Weights of a small GPT-style language model, trained from scratch on English Wikipedia.
Size: 13 layers, width 320, 8 heads of 32, MLP 960 SwiGLU, vocabulary 8192, 21.5M parameters.
Architecture: RMSNorm before each block, rotary positions, no biases in attention or MLP, untied embeddings.
Training: 903M tokens, 6887 steps.
MLP neurons of a small language model. Each row is named by its layer, matrix (gate and up: input weights; down: output weights) and neuron, and shows model dimensions 64-255. Each number is 500 + 25 x the weight over its row's rms, rounded and kept within 0 to 999. Numbers have three digits each. A neuron's up and down rows have the sign that makes its largest values positive.
After each neuron's rows, "fires after" lists the tokens most often just before its 100 highest values on Wikipedia text that the model never trained on. A number after a token or word is its count.

L3.gate51:475509521534466481501530521457480488517483488526511493527467515506555520454500502486497533520539496519478446482467454489509476495479507566502508499532517496511515495514525485457523515499509506495496461510489526498489512525476459523474516502524512510508514455537516512559462499509495481508529490449498503501463466515483510505512482541456495499532522497446512444482486490519514479481522494473477511449501473499531479496545489503478510531505476503487526478505500491487524492512466488509493465510458522465513457497492491472490455506518550508526495488492507506519504489447499505532
L3.up51:491495496475507463502484514491497513469456476504536422480526530499440555505519516463481499509519520507521558496541517509535503520528514511529534518536552486489504511488525497494481520529472518486494510527522539505492512519464515479513484451508509488545513508441473542486517480481525519469455477480477508483491513508491463493532483504542508502464562526488503521492474469502522477497509542485499500535488532518531520482523491540520477503521542492496488470475531544501541491550460524502521490493498499496465484508513500511515514516501486521526469496512436488515476527521553539501
L3.down51:535514493478479491508462440513470532507516462466479510557508529520477507514484506523496503511519483507494490494492527479474451523535452520477467535504522540479506490498514503496496502525499494478494466492503493491527473511574464525437544516524500525525507526564508449517490509514479503554457494472464508508474517532485531439496499507482523522509514517526564513523521506482514513488491512485505540497526497477453525488484545506529523480521487464471482506482510481476494439472533538480511503506555510473483505456451465511536486511541548515491502498476551435524446501486489503521
fires after: "0" 15, "5" 15, "1" 14, "3" 13, "7" 6

L6.gate405:540533500499483518502496504552548510510470507475457484519531495523482517505529518472498480514487497495533481429508483498542502410506489506488521480523520511496507507486537496461503528503491492486491470512505505471499493512480491492500500517511531490463513483508487508551518493484472505497491454534502493519485499482499499503449502458472531519448499478460458493478521490505501479519483496524518486538460507505491564469474498520458523498485510491469503516510542516501503505502493508514529491473481512509513508530524524533517519458518536471533477530508556530529503495466478483485
L6.up405:504488441481502485477473541509500500487486474474494497485465508527540533504556468534482479497504494491493495509507485510513506501511466511544457502542503475493476503465482462481462485493473520498522504510544512466508462502516491509556468495501514502524517501517477507517481484530503488483494519477509478537503492505496485490490549480473521555487491509498506520505533558521502508500500476513509536512448494536479455497482478530490479469465491472474499539485500478501489511481522447508472499421487479449503490563496517524492564480496473490484501508484535535522494512481521454495
L6.down405:501455450493478506529494530488445486531506517506544506509490505509504434510478509510490472565515504483468554521504486524510507492474522507510512508454490484462521465504513476516460528517525427486466462510476461483499522523531474535499425491488505444508520512448501515500492496477496486494512517498472458491494520514530516518519544519509501485500495500503456537455516546492500500508531533503511519517486495524515509532495493500520518506498472479478575520478459502537524508497556492500476490503458474512487523505505505536504530490483516463512515509492486533520489528482484532465
fires after: "0" 37, "9" 17, "–" 7, " " 6, "1" 4

L7.gate457:477553465509493485471502497514521507482488459500525485494510540498502522558507566488470508518536441499476518541501463516507502520503515485488466490487481496473528519525481495521548481505514540451557504516511515471494503468493501511531471531476519508460487471491489507522490466513498513477562460508479534524455537510492511506461487484491444494539471455486513486517493537491499495514490493486495512500489515500489557495528496519523481517503502547488466443507515472563490497480436540511520493523528497505502468464448507514554488508464548501479479511499486532480505493487489523490
L7.up457:506539462537493496502522468488514538516541489531458530525509533536488440536511542486497492530514467509523485523483498485480499493444543485455529542517514483470504532465486544487528550507534503458488470444502524502531469460468512481501509512530518501536467499472536495498510542476520493477511526459519544470530490480489526533498468498511449529522505521499505469527518477501513464464471451523518468493490471492467485495501496506487465524491545522522476485484512507526496527498493456535503515478510536515511505534516518523483488479518492516426522482493439501510475500481505525528
L7.down457:508433447494481505514508513511475463445478523498496477467501475489518487506498479488506542446480542472512468513523434502520480515493533480431465488516515500475472529518508520497518447513515539470534488510521506499466509480496464526536461523516483512468542506497509492549501496530485473495476518542504510518525476530493483517476464508518490516524462473533485490508476493524478532485498463497466501475504512466519487516500497529484478512485500531529533532510519543526499512465468484512507543525520476497513475488491498495466515525549510460485508484553526486522477496477504497474
fires after: "." 25, " New" 13, "1" 11, "8" 6, "5" 6, "4" 6

L3.gate878:487505481486537489443518468525485489465519554478550484483482503512490473473493507510532514502502501469478479521473514484514484449504501561527496476477523539475492478511498486518508500474530481487479496479502511524537524479489532507510470510531465527507508480450459507546486451485485513520496485479493509521491493495526522456497509493473456528533541520499509487479530503461466515524510515558495475503487485483485483534502526480488503469510510492508491477534483483472504492481521507523529499518527473443470487507506525489556508511467467507517506471480540459520588542488524504528
L3.up878:488497470528480521567469503527493488515487490506506527520526527537468495521559512501493539475497491469518471521427495488474487446512494504492486504529525531521487519491519458456530504490507483459451473485472534497501533521514508502496450461477520517529515486454498513523476539495548508500519504488536529525517486521533528479529432497511511465531509492498525471481519489494511576455489500484514515484502504511500511496484463533484514527533499509469488508527550510528496481541537533561506508463466527519438480519486527500533494521570500506518470504489511513477489479481500508535
L3.down878:504505471488546534491469513511543513520516485510553462518520504500479496493508490527502506374509503489497479537465505476498441501488504496519474455509482510508459497479500456560498497519484423489527477479514525471532523505483508510511501492526500474464525517493546557516520526504497536488508491486496523501520494485519517469496524532492468455536492511534456495504512499525491550545519466489473486499474522535493470524564509511477603463502488513477498512531524448522496510484548488495504461541509519499490499506495533512503499498519492530501450467507522524499490520516472471481
fires after: "1" 26, "3" 16, "2" 12, "6" 11, "4" 9

L4.gate222:488498496495526456490499462512505508525504499486472477506511477449516500512518520447490485484501494477498507490491456482514533476494508497502542487513488480514506490465502488514524535496507479495495505483510454503494529533530466552517539510475461525508521524498477530456448471510505501546501509480535466469566501478511488473490510492547504481473499531486497520504475516515490507492504528509526532523566511512451482522486491518506528499493478476466511453480495513507490500538512548471500515550493532505494506497521495450485529491507461471463544485519558478453488506506481515508
L4.up222:510470438504563489480493519487484540522502502499493490527459468464487481496465504523504558452488475510442483527489541547488512492514462531503484510504470474487554486483455497481498528542520464486500481514567457493519479475540437495506448473521466462542522513534482533513498506518492528468522469477553513471489451507562462482504437490524504511489514471483478483483495469478492490533509507471512488509494476519462494493499453504511512546507493477482497490553447507505501485501514513521481510510449502486516502541544510511481514509512494468483492514538520489484489508493532498456
L4.down222:523515456483538477492488525527496518502525518493446482497463519485534528538473504513523519475509512517468537532543503507465488491498513509467490512508529498477461552479469470530543506511508471454550521478524514528495512455527511508501465500480504553541510485515478516513487493491533513460487503506481477498484533498457474507481516440472534480475498519502454473522525495542503494522448527479495492503479519484523520495498481481513497495523495488545517490529474521513488498488480510490470486499489490482462512479477547479489473535462461506480498505475451492488496515525440496411
fires after: " " 68, " (" 4

L3.gate108:490516496448498492502521493538479523517528473464475510489511530504516517528529500491523521505509507499490522535481493489514507515505504453524535498521449506529503475476488493490494472475497479493535476490535479530550484518461490533445485486493535542504529471517483527486497474504452496455478493527498503499532538517470494491483497557520478440518453499503488496512515543498470439461484506501474467522513527511524534454481537494523507529498450472474514483508480483479541482517494498496516512570507484528509566544440480490491556497542496477491523493527473484503504536509472533586
L3.up108:480514513478490479504497506514501527489473475453496475507518480546464460529507451492510522516522442482476508491525510496442529501522521476530508509491505510473547477466504520495519503468518461478509472503512505484561505509541502465496460465469531507509486488513449504476471479498481508490500490529466471491566479493505529478517497533521520509490484503505516483472521479516503483496488487505525514494560528488530521487506481480504492457544485534451497488526484483495517474489506449520449512486493457477538535479526559484495451474511502528509526515486504498516539503525505475464
L3.down108:493520476488525478485511482521534524508536505507472472506509509543519513511513558550529519485453478497473499535533526510496501493520506476446485526489480503506511482470524513537504471520543503479497470538491452466553480535530523507464473473502508519493517439463498510486505511520487514466496484523490495514535530484524467523540469494538517455474488493491478528448468503504515472490508517457500485462492513514464519490507455515494529489500469509523531428507481461470529459534527453521501540502497475510493526523473518470527557467509514494490499455485491453461464507475542516575
fires after: " " 45, " (" 11, " is" 7, " also" 7, "The" 6, " the" 5

L7.gate195:520521504475478517475510517538516514528536532466541500501488485532547533501462498434514530507549547492491505514517500505470524542492518447492510489529521443515507554467470475521515515508473502516488510542464519455466510549534462476513539460486519464475485493480460489484482498467529509497495486536511481480490491479519520504538516543499502485508484484493490510516504504501484501510503472471528519512501505498494493502517512494504518500476514517478506497521474539501488532492508519484527484482486536506487474481522530561502520531477519482452520498483486467441552514506490462507
L7.up195:461419517473483500509547445480441517499519501477524504508529482516492509536512514514538531500458487516520522450502499476449477466508483466470465529474532523466485520501503514507525530510500462506501530511544508524524532503518480448467501453484494559497525487493511497527518457512453494460488461525482525565493473536496499483544509485494548471494510512489507506476538467531511502488516518516493509493507513463496507548522485503519466493494510508514465492513475521524473513474526522505541510533497494522525476473533503507498523530478508465487493465439513474503497530512476445546
L7.down195:514491493495527535499506467496497532491528502437464495510558489550498486552500507507510485523487467519482518513551493499456498478528515515532495492507505500529497521472501489520521506494488511502458504509522489490493564513483512455457493500494513526504503524516491495516529514499486498504510523551498529482484484472464500524536532486474438491546486521500483507492479525489470496495506469475495529453497508502501512465522467502569434478522539515463489495455498464539490538479486483499479502473529519522489454525469511481491542498478504425464459511510544529449545526500520457505
fires after: "2" 36, " " 36, "," 13

L4.gate797:491523508518521523538544453477488486518515475540496487494529500530509471462527563508489481435512494487540499510536502438516496481512511484476536464483474526477499486492511506478540454464500482463535476506525530493503496497507495479460505487494482505503518539479491457489457486488496474466519530487481505469503501506521533523513491529488475521496495485508508491525456479490486465470477522486489472507504484481518478505514486479508483516517515477492494478530497521494450508497456501490459517499487517495480502515493471480505539497501476529560505477539488512499497504510496499473
L4.up797:490435512460503512463522499478499519485528482504493487511491452487523453511505399490508502511535530490506455477543484468526495513506474485471490465507488471475501503505519506495494507480524486537574516517546505479526496490500513531536482478522497539492489506469467498549488488469455443543523538510476482495479516474545553497555472505502535513487513485509471519493537485511522486454497485484497511502512494483477502484492532487460510552525502481517530487512514498524523518496481532510466514553524505519520485472476477542442490518501494473508491486523483481480554549486470510532
L4.down797:522489518505504540503487445490486458514522518517502516487506471502514502494484532444478506516503474498526473527549500533499513506446467509496510502459496500519562497498468518474498509459536450497513475504501481487555479512520515499509511474503432491505494463529527485488499455511466493487526510484526516540497519500465527542522499492526517503489471560462471499539486456469492506502528453535448517497473510528537489448535501540511497501509521524505461498441503455519486519485493498491466492488481496506491518483519517449508533511502483500493490515515469495500539494474488458497
fires after: " " 40, " Se" 5, " E" 5, " the" 5

L8.gate895:502536485496532450518496516515502509498512489484507528513501489507546528502508467515542473474481510498508503432525451515524499494485523490480476492497501490535478536524480538537516511537499480506470499472499504502491488508478495483503522474467505482485479473458497522519482484492445507498523542485491502545492503450484528517485508510556544496494522485505493512489540532473476516500466553465552517500502465471496481502503501489490515503471524511507483461478505473508531569459459510503506482518485487534499523483528494499504528512496487484482477506527478507535524492490426537467
L8.up895:538486507501512430527490486553496493524453513482488511492484514519517460489494481524503479507443505484467502501506493470515503476520497503492493539512497507526461470546477546522525443479498489483470475490481535502482461537504476496540476567498500491529509465467519501502465533506524489478468478503518501512465492484542514520473466466519497496480528488515529490513481514504482495491464505461445513498530480485517505479480553479509502512480524509491476478497539521557514506483483498523496532427492513515587479557487517556530464503493525479481519496504471484497526548550487542474
L8.down895:530498498509503517507516554514538533530534563474533499514493508496546458554506486555479525501460505451523520526457472501491501513434508513566534501489522492499463532516478492500484487508525499494480503451534524547506491493487470480540519473506489495520468491429509494473492498516498519503521500512545497510500492454529512536506491478503566508486520509495525489531479489479498509497469544498510519483530472494469468509457511517532543492474507488526504471493513514537501517524481523501501510526490479472497527497529505489530549549491490484468482527524474471502526505479509549489
fires after: "–" 37, " a" 14, " " 11

L7.gate439:497512477530465499529534494505537506493522507506519528507512508496489508508474519505485495550495519489508494526491493501502486493493522475517521533509537552477527546472475444499446470493513435497492498516515501496446533511531522442488520549443523528487488515520512466494519489462501491484475510507465514492494472520505490481515532522516509494493497557511555522488526467483461502506471492497480547529493484451494523467503490495505475524524515495501527493529482494494501492522504448502495518493504482513564465489498513504513509501528494522485497532514524487459484501493485513478
L7.up439:473468505529481520489451501471533493502526526512499486549474505496502537542494478531526520523490489508487485549502489483504473526498542498443481536478450520504503511479526502494520532497511504546516537486457518458523494463493493487461517492528480494483503536532488514502510526503518494554498485484539490531505518529497505491522468458500508501487507479486466510517545483524510506465471488490512514494532524492546496500484540518507473448486442495465533500512519512483481519475461511539508499514454510480485471439467513499508506470470527506461490512493488457491488525510480501517
L7.down439:487532475488513531478449479512518503511448501496437528469513540499496469508468510480498501510479466512490519483510487487487485493509505468513498507500450468495468515481508558480497438506499490467458456479560504482514516466486499489511505490430508493508503549492451526514507476471507538539495525512477535521485496576497515461512486501506493473456509499469552523489488463508502498444495520460481513480470510508538490504475524508511521544468480491493524495465522560493494489508492517485518494521479516516516463472507507482528493455486482510510465484507501466480483512459488497483
fires after: "0" 20, " in" 18, "9" 18, "2" 12, " In" 7, "8" 6

L8.gate796:491515489465540463482487477517514507481493468543481514511527542519500505505521515511532469507502476470500519487494509534484522490490497527492515544477477524502488508476477437519506488527536486533505537508524511503465546493516507479513491448473519462499487464503455501495475513478513476518550561524507520514476521550481542532509487447501530505488489487487504480500523502520497447543510523513519519473475525470498489488524448503547486528463477471514477510580481496525464525487515499487489510558520469503524504494504487492529511556478444495477458491487462492506500537504517497501
L8.up796:486475487509498488507509509524512490489530496521480494457494519460504517528478512474468528462487526484520499504544486419473561480467502523500478524535508523481488479467474495534518490519483511510466464500415497474459514477484484521497530492491486514524479449501473484478452506506470477458504511492517506508491491469484494538553500500545504484460474470490516455493531529533522506490499487469487531502476525530478532479552503477482471506507531496502512555468524546547488474468478478475504490509494516528575453499446522482507529507487470480473476491473537508495522510475487518492
L8.down796:467493518491541472495515467505498513476516518513494508489498519493503527523498520473500531495472511510535518520481479453460539529435489514514533528498487536473498483470469472470505507564476491515551534518513494461461478470524472488496504487514472529530465498505439490519476476483446469514519504516501518489484470471490502530523524526495534495497477509515511462505516504510514547507542477600492496495477515542512482529553503474523508536475527531546488504512523490524487508481479488468514474472502473519489502458464490503519481546463536472466436494506462473468474505439457470522
fires after: " " 78, "–" 15

L4.gate394:488562526553463466497560455468501506465543474503496515473490504527500503539451549511484490508485482540499489473494505480523493527491527512491502490480494476521512524478507501508492515520488436478514499518523524593477523516528471482514484464487514507549510512496509543538507487524498490501539510508510507498495490504542516463527482475529547537476463527495541519487500481516491511497504473548482501489500521488483506529495482492503467523466510523499475465508496521496489504527498500473485533499482500530524478460464471491535504496508507532485464492469501485447496468469478457546
L4.up394:515530538541485526507503484537481529527475495524468522462516484502467503514451536532491495488482502512490448458483528510501485468494521531498461492520509511488507512467500494515492558539492488500548504495513484486511498546525502472545515455490498500517488502485535548516490461535505510478530489495536493507553514560507509453511512513534536514508488531517512511502518485540506480508498488511484531525459480487489491486521497502507466518506502484494548494476502532509526523470514495491517495522478497509478503478500464483523509501513495544513508530466491478492503475465466476488
L4.down394:533502538525501521467497506506512491503498475542511501498485468491530462472507500493520485451480500484508467489504498478527536490508439498527483531472531505528509501448486510532511539554469409510528503477482505470479511530504511448501543456489533481487497480520479507472490498503518494492510512512480516481493418482513479501521526511494508496505499514467503534536546535458510491498451521477501504512502532520487494520514542500557540502465506552481520472516479498504521484511489487494531494472465529490506526513500476529472544444545477482531485544536494501517519522496530439460
fires after: "2" 45, "1" 23, " " 23, "0" 7

L6.gate707:548499525479500459520457485485471497552500522498485536491503508503467527542513497551521506471531495528527482489518486524464473436479498517472534483495517502503483464438495516498503502525478525481543495526498503485538515468486486494494499473457504477504515485452511489478455505512522505476482526478458500512420542511476549543508479458495524505521450508481499464500494479483493488513481520466456504490539567479539538491490500470512455464496531497474534533502570521492531500470512521510490486480497489484508507500472496543501511500526540479525494485487531492497510502501482476503
L6.up707:506455497503466471497494516472476532475534470481529505499512465479508548513518500530546461510469454542516549492464464463473478446494479510485487531512524479520526479476506521508496512528526474485479533474512485480484474499509491458477519492498495487491525500468459502534508436465509450507500504507515486498460520490473477493514515465504476503515471530503534524524480519480475544470517514531475504490519486496510470544472486516541480451500493515532467528524482459493495483482483511499538467503487487508490519525489546490512505495498524513519502480493460441497543473484556487520
L6.down707:479437460521478484489477531473458516484473474509486486517481452502476513509469447474491485515472529530557559516475510500494501533517518517563485519511511535516528510461480521482492502548516472485508528509493500464489505527512487487475497471533513489510523488529487534516446555512508471486453487520525508507495501508522492482431523465517459441529495469508498507510514518480515525503549496512520520488523478477526456453468513531484518537496530496511494465477471501493495515509458435517487545511520458456480492494518482521478533514510479507527503500487501500502551486452521501471
fires after: "2" 59, "1" 34

L4.gate881:516503455502543498458537484491487503510488507509519497497531509462550508494483513488484503528502556478449509490508436553525480476497466509537512481509480505461441511496505516503503449499484474508531509542486517486483511511496549468492514504498527511495476515494485563514538522511506512502507522495457509544541503531511522511455480463547455523499498544498507523495484514491481456483507539514494497486532504546482534525517488484471550502508493493488440498502518572468510526501454519546479491504514478489444482524520480495528518486523488480435496490497468485514479533519512502532
L4.up881:496502512501497494499479459519559478495511476469518505539534487475504508550475501500527499499513476535496447525480510541541460439507527478523486492528530472497540487522474494507503504529507528507493574508488507493477469497499533488472517498474477500474508499521517485460479507493541462506550519475531461467512509525461486522513497488508497497518543473522499466498489488549526467497500464514532554483498523492511505522517461488503458528503476523493471507501508500482535469528494513443487467493547543493464463508499515476500486500511483483466551485520525474547500515502491469544
L4.down881:501508503474479454532517473569519509508478517504496504490527516454487536456488477476538519491547498481516504555546480504469482534496476493523497505570464489472499485521514512503510546463510459503495503470487513508530485502510520474542473513509496505484452457462487522510550523472519503506519481495478493490485485525456510524528502496483453513559490506509514500527504505519528501464502507428540499490508511506473454497526475505508482479521464531485506504469492530523484507520496508544493527493498498488539510469505446534520476475463501495480469531471512538476491476488468500490
fires after: "0" 14, "4" 14, "6" 12, "1" 11, "3" 11

L6.gate878:546467486520478471528499524493474551479511524524462480509461483438513510490517516508444468452482512455497506493488546474417484502478499524478479474508517521469485474519517502496520473549509519450503496503505471528480501519473491500485517502464485485520498514489482498482494481515474478468530524473491491472492489501501522493495418507549517530505500491528452518495534499525510459497465482520515530469458545506473497498506513488490541497481492486519523521567516493473489468492494506488512447509518524458497533451507521504515554516519503520526496520516478526526501489509514495494
L6.up878:494491479459515472480517466509505489485495493509490467487497516493498547468517541488532470550575481484539446508509517499490506509510489499448458481486501512455502511497522504502473535511478497551516501525516501530515457527481527495491485509483436529521507550497474501471475507516488487470506520494542535537531491503465521518516455541497481509452481465495483511547528524478511468502493543457499541546532487465523483499489535463492502448491513492531515529455487489530508506488513490465445470488515518539496524501520502513482537515473462430544530480535500530531490492497517473528
L6.down878:487502521529496515499509523488478514510457493489474542482460527469488497465493522524498543521522501521489500432522539493480509512501505488477467475519508495481506485501561509559482527457539547486501549503456492456532456499486488487526512521522484523462485489469525500510526507564510420491518516507501478494516499495478519466507511470490523513487509476497482511495495499511497475496556534521480496480485485511466496492494494461483520462479513488466552520487469505513458515488453459498497491510532492489540513486488516514496480519469507468545491493474460500461492516503505503453
fires after: " " 52, " (" 10, " the" 6, "7" 4, "0" 4

L6.gate687:520577543494525481460543468463489501480502547494534469527529495505491510514515493521456520498509496519499493493462536497498474482499524519525521496515541541502518458494503519477535509531486537508494506554504506482497515514499504481467524505505524500529513477514479529488532529499484456499482508506508476504469503488535464462525518454514480472527506540518509493512508502463526524468516509487503505517515486517541469511521509544552505482520528494455478489487501545521494500466505456479517537492484484542531455480488518495523530533493488485513499494490463496477515498500543519487
L6.up687:519526489443489518484537518518545538505509496517493549509570506518523536531483549520497474504519495490482512496483468541494503484491516500489507538509517458512525504471563484466481484512497501511490484503476483486478537520532481529462510494482488513502525504484510521483477511522478468545529478475504514487506517489515485538492492493523524481532529536518504487471520489518492507525485453535507563482493500507484531552528464477505519480545527496535520523476519499479500531543446511545532500523502494513499493506456450480515495501498534498514459497501501520466500536495510585483
L6.down687:518501477495492488516434490507493521467518484465531498501526467494507452504518520472541481428496499506497478507509553499455451539497485484477505495492488532517497513503503537520516521521476449488469518513479526527510531543517496476487475548501516500492503507477482482511469466504515515515492531497564483521493492519484484502462500512498460532500458510508489516509514497518530479510506507523506517497477506523459506506501480474526520516491485516473500466469524482502482532507513495523509457486490506503508548456516508528503507517510532494503469493489493470453524477488451445504
fires after: " " 76, "1" 19

L4.gate620:461509500500519531508514480519479502505520553477529496497522529480487494514516530519491517517519531509482491500457526509505482486513543488469531520464491503516490496479530485520506451531515452489491499479567480499456496473498487472440477493495482491550490535485490564508468477522504484541487500490459491512511473496481488520497532479516497524524494520465531506504527472474514506512545466503483549504509455462472546499503468492524517548487459536487494474496463503550502492481465470529537477500471509485492495498501497515520581556484521501491458490511515502486516505510499521508
L4.up620:528498455496493456485474484512541485466526470549499471499500515501467458543489555515496501518493518480519498478510440475460511518520513511487471503489510529461517510435526516508541512488501535492495552520488540518486540487512537561523497516481508483511503482531490570510483526472454502529563470478487498523532493497511522528504548503472546507529506509478468479485492531503454524462498459520504463504496458511478527523524485513487553499492489521497450507481543501504527506502502456554523490486498476479479508542488528503468461545485541508495449478542479537502490501486510493505
L4.down620:523488574474497491507495484512475482459500493474507526499474500508504496443491483478540508469509502533570465450484477487521517470483500523538472512536482522462501494507525521529491491537490474471487478500503520500470515528493494467517510539489472483496526502477496522502474555468533497489521512531538487445458505501510506466519491494449497517463476493558557457551518516496491494501528523452477531498477497524493489499479499565501514500492532504479539523513554519527524512514472480502517492504512477473509487514512497462489507500484516462533471486497512484523476497461473502513
fires after: " " 47, "1" 32

L8.gate829:483466479521494472468535511484521515483498477491536483492529465499473494476530511503513499557527530455477480441513494531514493468494518513489485493537521551507480540484523461479480480544524447499465509507515471526537478451513471550492509521484505505531547475479477532518476557525459472533523504512509521473464497550483502498533551485520525499504471518527529525497484504482499483514500532502515504518506491472513536552496479479499465539517477479534494514481485487493512535521480511502562481493475479510533507487490548529519496488514539523485524458516445509498508496527499438499
L8.up829:520521506459496521499502474507486539490495491464500474499534498519502507510498556504509478535519492446521521523508508478474517482451535542472497466539506517471493510509481526494489510520525509512521475495510485491548507494517511503470467501474481492429517518476523493484502519510481469511551470494528539500505470533516531518488503454518544518467504507512478509497483526535458488516528514583531516533519501477519475518512533529467553513461521530516529539502495510497492455520495476489491496518507500487501512518500511471517475489508496477503508484499446489476547533496497506520
L8.down829:524468501476488472491490461485490474523569507484527504471548467503497506479524540504554504533545519502494521551500480491517486481500474494471522456527489501480493490479524480522518513522492540509489492492528500550532476506470440464485498515514475511477512540552514528488487516528521514539518514457478508499491450492538522487538482516513503528493469527520467507553452466467491483515500496498525480499545490481520497530475482460497523514490461470514525513531530469502500501519473514493453468537493475434504467517526477454500518493471466483510543509519519539479492504537489473479
fires after: " " 45, "1" 27

L6.gate323:517482496493497481479540476507514478481533544436486444500481503492553521500482511516492506489495509493502464517491501518502513496543484493496505526476502447534496491509483534548496462520539500469508489513481538470514485542487540502502527447480470562492476492457523553489480514479482514504491509523516521496476505539506515489515474515495494527480473470490525552505490444496514514471551549520500503460500451517523532495542510511516503526492480518546492478501478500479475551521469475514494467499454482532507497458493502501515551524509445444502495525539500480514475485484546502510
L6.up323:511481542548446482504526528487504482471522483468487457504504514498544487470486482519526506542500514506544503508489551515522538540515426474475496492568508468488474491530523468513502493508516540487492488500528477479445527499491534500511529511533523465482506505489467517498512523516544493512488499516474521470567510514562521478462496487479557489491565496478477522451501439479517470505490490521501474522500507506524529482499487492485485534530509499492574525461465509503493538520493526484523473503539522469485502482472468499467534493510497508506509482478506502473517485535515513521
L6.down323:496468493540448457565473507489465473509514523471506451464508520483488556485489504505469521524531489504484488487486468491486465532524525520522479457512467470516555507482471523493499494495515448495487468489487499542475551483519511490528478510501501498486494502501548518531521494506497534522471493490526566528509491497495477526492521493508516487490433477515498481510480505507494470515468500509514469525461498493493491476513502509534477506516549512488497503522491534482549501525498472466570507514492506506477528470519482532482517471544491528517520563453507449474484528526491511506
fires after: " /" 10, "4" 10, "3" 10, "9" 8, "6" 7, "7" 7

L8.gate937:487478514522456471563509466444549518484512504507490562523498505533512512467497502492511488445545525499528434502470516495503513526496479473503496532502510522472513503477462503492517490509488500431489475548553524502473536477492532475513503512509530484486466493495540538483465514499508476454496529503500493490531493527536494525509517510502470502464504539545491519502474470499480452499518474487559534525493523476445529518468512476499515540495548508478483517542457526509503509515497525454496520499510469459497495522486456522519534503516522503505527529534525503503463480459503490462
L8.up937:494502456531488535502509511487518482499501480525495483531499491470564512535498524542494486497472513530509460483522480509501521493513539472538526506496509518501520505489524507520528521492498481497486516464500509501523507508473491535518554468518488489474495492492523481514493456546505487472484478486504468467472509512481560521487506522472471493541515526507513486515494508493472496448497530502467547473517479539496509522502502538547522514505502542517539537547461522529502530492449493495502494499507521523528477491507515482516526511522544520441501514500490490485502469497535463481
L8.down937:446490508522528510517511516530493533501495466531463501516511438534504508509488467553530441476518504511517467505505507509491485496491430509499447503468469544491483550509480546478504527543520491530525500435505480518491486443535517487482484487511549466507469465509510474520448483560496500538476483489476466504509469514490509482470532479522487537503548460489489523457508479521488498529508506498491502505555484493524429519503527502572492521535513519503477509526485515481489544527498498496480500532495478463467479489489513503543475535508481510494481503521482551515468501499473527500
fires after: "1" 21, "3" 16, "2" 11, "8" 11, "4" 10

L6.gate324:534486468496472455464534540502512517526490505465498552502492524523522463496466506460475533485524541518500463528427474551489514474487516512492484446543496494473510486478483504484535493506506484507466519468467521504503515459506517485542539463499474511472502474538462454469449502492507537524496497512506495515520528529499455478495471420486488525481516507539472506511499465492463500496492455527518513515524521536503536519491505515443545512532507526525495523495520501466492484533541517554484521544535513472469529517497490490487519506526463492491516499478475511523483485477562502509
L6.up324:495511510510549494507511475482512527436498502465500489494519491511535475509499546511528504535566523470522498514481537511493468487531529464468522505500478477488486491512525498479551510507518528473497496516547520490467530515492470519533492469477515507504515510519540525480521451492523492513493498526524498496479509485515484499507528492472502491504513466527497477551464511473463523451525499510487525495500492489471466474514471463529500526532541545479502486489537518442527525524512516510456500517483525545511465486525491528471495518498520500493446484485441474492519511468496522474
L6.down324:515504523502526524510503492518477519425481497505545520501519509512484510534487531504492522518455491557477517460514546505491514531489478481507517543478494564520472466488508466497490500492410510492512461518497506517492465492506472495490505460514476512489552458487509499536486488517518466495491486463512521503526513493498535517510476459508510532492492479494495487514498496475452514496529509494535488530446503487498469505544483500535490507530550488517484482557477492520528533486435450458490491523484502481550510502502475516524534468478538499498515477468516502457502445460498489510
fires after: "1" 14, "0" 11, "3" 10, "9" 8, "fa" 7

L8.gate283:493518511507532498498524475521524505515531513506514503505438470476475461476497489465466521504500517527483465486460499486491517532498460470462544482485466500541509496496532504499547463515506523480456513499507543491458496459518547517551526489477496499493499458527535510523502472516500485471507497469498492511484492474513453467516457502555543502477466487492476497542538504470501542471521457476521518566517498472491496531522489483501518464515533520503532543492471506499492488539490483499508510546546498504491505520537497479500505555530475463530467482564464540463485536487501533429
L8.up283:496511524478523506485504483500486522473462487494523491504521560492533513504526489476429466474498505517480493497504501505476489519499472479523484509525578547488466455509538520525560473519520483523513492476495506487493511512468475485501526477476485570515504542526513472462520498527490554512524502491510523510462465490503451535538455479507510528525489522469493492505494510507507523498515499524512470456543494510523470508464488545507481476482546498543473488439534493496527526499540499461469485496495494536519475518493525488507477464500485524481492501521487491484450489503525512523
L8.down283:540508505484491537494513548530519507460500503538530494538496524530539528546520484513522486524491521481427508513501506465529478529508526514528525520446498491494504531508530477489494507488501530515476523504516479440502479474452464470489468542484515483459510516490447458519501539455478524486493536489493513500529542487490536479470480486470469474449480516464481468499479493485478525536478505490489522473475509527546506486548565489493493451527477540561511478496516544480510524493486528531478483482470483513446493511468543492541510508530536477502535512501522484514523515468482522471
fires after: "2" 47, "3" 12, " of" 5, "1" 4, "ing" 4